Weights of a small transformer language model.
Architecture: LayerNorm before each block, learned positions, biases, tied embeddings, normalized queries and keys.
Training: 914M tokens, 6971 steps.
MLP neurons of a small language model. Each row is named by its layer, matrix (up: input weights; down: output weights) and neuron, and shows model dimensions 256-351. Each number is 128 + 24 x the weight over its row's rms, rounded and kept within 0 to 255.
Before each neuron's rows is what it responds to, as a language model described it from the Wikipedia text at the highest values.

Description: First-name pieces before surnames
L8.up2043 [143 154 140  76 128 117  90 183 131 145 148 111 129 104 105 116 149 152 132 119  87 151 134 101 155 128  96 149 116 143 132  94 114 150 152  96 155 121 127 141 150 138 104 118 139  80  95  96 144 145 101 104 136  56 135 125 140 144 127 147 175 107 143 125 122 153 143 114 143 160 142 129 113 158 120 114 143 126 106 171 135 144 141 158 146  85 111 139 118 122 152 121 149 136 105 130]
L8.down2043 [108  93 133  90 118 113 144 162 135 155 115 167 178 103 128 110 144  85 125  93  98  89 117 130  86 107 113 141 100 133 127 136 145 143 115  87 117 125 122 112  88  91 132  82 130 137 126 154 138 148 121 115 138 108 137 125  91 148 147 152 156 152 127 130 158 111 146 119 194 111  95 115  97 138 102 153  97 150 136 137 117 128 138 138 140 132 144  96  84 170 141 148 133  88 161 135]

Description: Surname-completing word pieces
L4.up1398 [132 157 129  83  93  77 116 175 168 149 124  79 140 137 103 166 130 161 153 130 130 187 146 145 130  99 134 128 135 151 145 135 116 120 165  95 120  75 113 143 158 114 156 120 116 102 163 154 104  82 128 146 159 126  97 174  96 105 139 134 152 136 108 133 103 128 130 121 181 118  77 194 136 164  88 130 112 122 131 157  76 102 127 128 120 155  82 126 109 140 155 180 171 118 128 111]
L4.down1398 [139 112 143 135 149 128 102 133 116 116 161 103 104 134 116 129  87 117 143 137 124 128 143 100 155 140 132 136 159 126 164  97 126 159 121 123 147 102 147 106  94 157 106 134 107 101  90 114 101 127 157 127  98 112 128  98 126 135 114 159 139 127 124 117 118 150  88 133 177 135  79 138 156 100 105 145 150 111 119 119 113 110 110 152 111  89 113 135 129  85 172 120 125 123 141 152]

Description: Word after "on"
L7.up3005 [138 138 144 117 118 128 116 141  95 159 116 136 122 135 127 114  96 168 141 126 133  91 111  94 159 112  97 141 103 116  87 170 168 151 122 149 133 128 127 112 139 127 117 117 123 112 103 146 117 118 117 121 158 132 168 153 119 107 169 172 121  88 113 120  99 118 174 115 161 132  95 133 136 115 161 130 131  93 136 140 124 119  68 101 143  85 150  73 138 206 107 138 144 135 165 110]
L7.down3005 [161 127 103 139 103 121 139 141 121 124 152 140 164 128 146 151  92 139 151 189 113 128 154 150 131 120 136 142 131 152 146  82 109 136  99 154 186 163 135 133  92 138 126 135 115 138  72  78 144 141 140 158 181 127  69 111 126 111 109 114 145 129 140 113 101 153 109 129 137  73 144 121 129 160 107 122 128 138 110 150 174 125 133 107 133 119  65 176 144 163 151 168 114 119 135  84]

Description: Anaphoric definite nouns
L4.up1857 [118 117 151 128 135 138 137 109 116 111 161 102 135 107 138 145 165 101 105 115  90 140 131 117 135 138 124 172 145 126  98 119 119 140 154 143 134 106 137 145  83 121 117 106  99 143  98 147 121 181  95 116 166 109 141 120  98 111 136 112 103  65 131 146 120 139 138 104  96 178 132  95 162 121 113 109 144 128 150 116  78  87 135 128 136  81 143 108 169 148 114  94  95 152 161 152]
L4.down1857 [129 136 135 131 135 100 135 110 124 121 147 143 107 140 137 116 152 161 122 113 134 117 107 177 113 159 138  78 161 143 127 128 128 104 141 102 101 127 108 146 144 127  77  99 123 101 116 124  61 148  77 135 141 180 141 127 137 105 131 137 153 160  92  80  81 161 110  71 167 159 126 186 130 122 105 121 146 146 121 131 114 129 126 150 120 136 195 144 157  85 156 136 169 125 149 133]

Description: Personal name pieces
L7.up2400 [137 126 148 115 131 148 131 124 140 127 172 125 137 190 151 117 190 169 132 107 127 152 102 120 135 137 134 136 124 124 101 168 151 151 151 139 137 123 126 164 138 132 138  97 123 127 113  87 131 130 138 123 122 120 152 179 100 114 118 127  88 113 129 116  92 152 148  88 106  98 153 147 139  98 109  99 155 127 144 145 122 116 130 141 155 119  71 104 145 121 192 112 100 165 130 153]
L7.down2400 [129 122 133 137 124  62  88 125 105 124 112 122 164 136 123 126 143 165 125 123 157 179 127  88 139 124  83 116 107 118 134 104 158 140 157 146 107 119 159 108 135 138 111 117 147  98  99 118 100 118 133 128 108 131 123 110 116 150 119 115 147 121 167 109 113 125 147  88 154 154 116 146  79 130 144  87 124 119 108 132 100 113 115 120 126 115 182  82 116 122 147 108 116 163 135 115]

Description: First names ending
L4.up509 [119 128 149 121 168 132 123 159 133  99 132 192 141 161 135 115 132 152  69 137 109 158 125 142 146 113 134 128 138 157 152 110 122  98 140  97 138 138 135 165 132 131 150 141 123 141 151 105  83 157  95 151 111 123 155 169 135 144 133 110 112 141 205  89 150 120  93 132 153 121 116 158 161 154 127 102 114 118 144 162 105 158 105 126 125 176 125 113 128 129  82 150 106 142 106 135]
L4.down509 [136 110 128 138 128  95 128 112 117  98 104 124  67 147 118 147 138 162 111 134 128 150 152 126 124 141 153 144 141 124 190 152 132 124 127 160 142  91 126 176 138  90 130 141 133 122  78 136  96 143 145 131 129 164 126  75 130 134 152 145 126 152 149 104 147 117 124  72 165 110 114 124 144 154 146 101  92 103 119 139 140 146 181 123 149 152 152 137 144 141 111  64 104 108 128 125]

Description: Spatial description phrases
L8.up401 [143 142 120 101 127  98  97 124 132 130 121 121  71 117 122 107 105  75 146 114 118 118  98 140 162 108 116 118 149 115 149 115  96 132 124 139 129 148 157 109 124 129 167 138  87 141 129 117 121  83 124 142 152 117 101 127 107 153 135 112 132  85 164 116 121 149 147 142 165 146 130  78 109 113  82 130 108 162 145 135 119  99 109 159  93 123  94 138 115 130 127  90 133 126 137 143]
L8.down401 [143 161 167 154  92 170 130 123 132 141 131 114 149 150 124 130 149 158 138 164 155 136 150 178 147 157 132  93 100 155 150 145 110 131 143 110 110 114 155 131 132 108 147 144 122 169 126 107 152 143 123 137 155 120 105 135 149 125 129 166 176 111 114 111 107 141 122  97  99 144 140 169 135 145 105 102  77 111 148 101 111 160 116 133  98 106  84  89 109  97 103 165 135 145 117 137]

Description: Award and price mentions
L7.up1345 [139 173 149  99 124 118 121 122 114 134 140 114 151 128 112 187 159 179 108 119 158  99 126 156 152 153  89  95 131 134 122 171 117 127 154 173  86 122 157 106 103 135 162 120 137 127 103 124 120 135 163 162 151  84 150 112  90 150 175 138  99  81 176 151 155 115 105 136 121 120 140 156 101 153 110 109 123 129 144 104 114 134  83 107 145 154 131 147 117  83 144  84 121 127 120  79]
L7.down1345 [144 108  83 128 135  76 139 170 176 158 126 135 163 152 183 148 159 103  86 106 144 115 160 103 158 172 111  89 159 135 105 146 118 154 139  94 160 146 107  96 139 112 106  94 134 129 134 129 134 166 139 177 147  97 127 161 155 166 140 142  99 105 154 148 153 153 131 124 137 101 130 108 128 158  74 129 120 150 132  94 141 130 137 116 113 131 129 151  95 105 115 124 123 130 106 177]

Description: List and award entries
L8.up521 [166 142 141 139 114 119 103 167 121 146 119 118 145 148 144 109 140 148 106 110 119 129  98 132 128 110 129 136 134 158 143 158 119 147  94 132 140 161 141 142 149 120 109 143 101 143 156 115 145 157 109 146 152  89 162  86 118 169 117 166 149 101 145 139 165 147 105 127 142 122 141 139 147 114 140  91 182 141 144 179  99 136 139 135 144 113 136 157 131 130 140 132 163 165 110 121]
L8.down521 [110 146  98 147 100 154 126 138 111  96 146 151 100 163 100 128 111  83 121 156 101 110 160 112 163 104 121 144 120 152 110 112 140 112 164 117 138 160 118  94 134 122 119 120 159 162 106 117 135 207 156  65 116 152 143 129  71 156 157 137 115 135 151  62 127 133 110 133 145  98  95 140 166 121 134 154  95 139 146 112 117 112 104  87 167 141  87 103 141 103 159 159 123 140 105 126]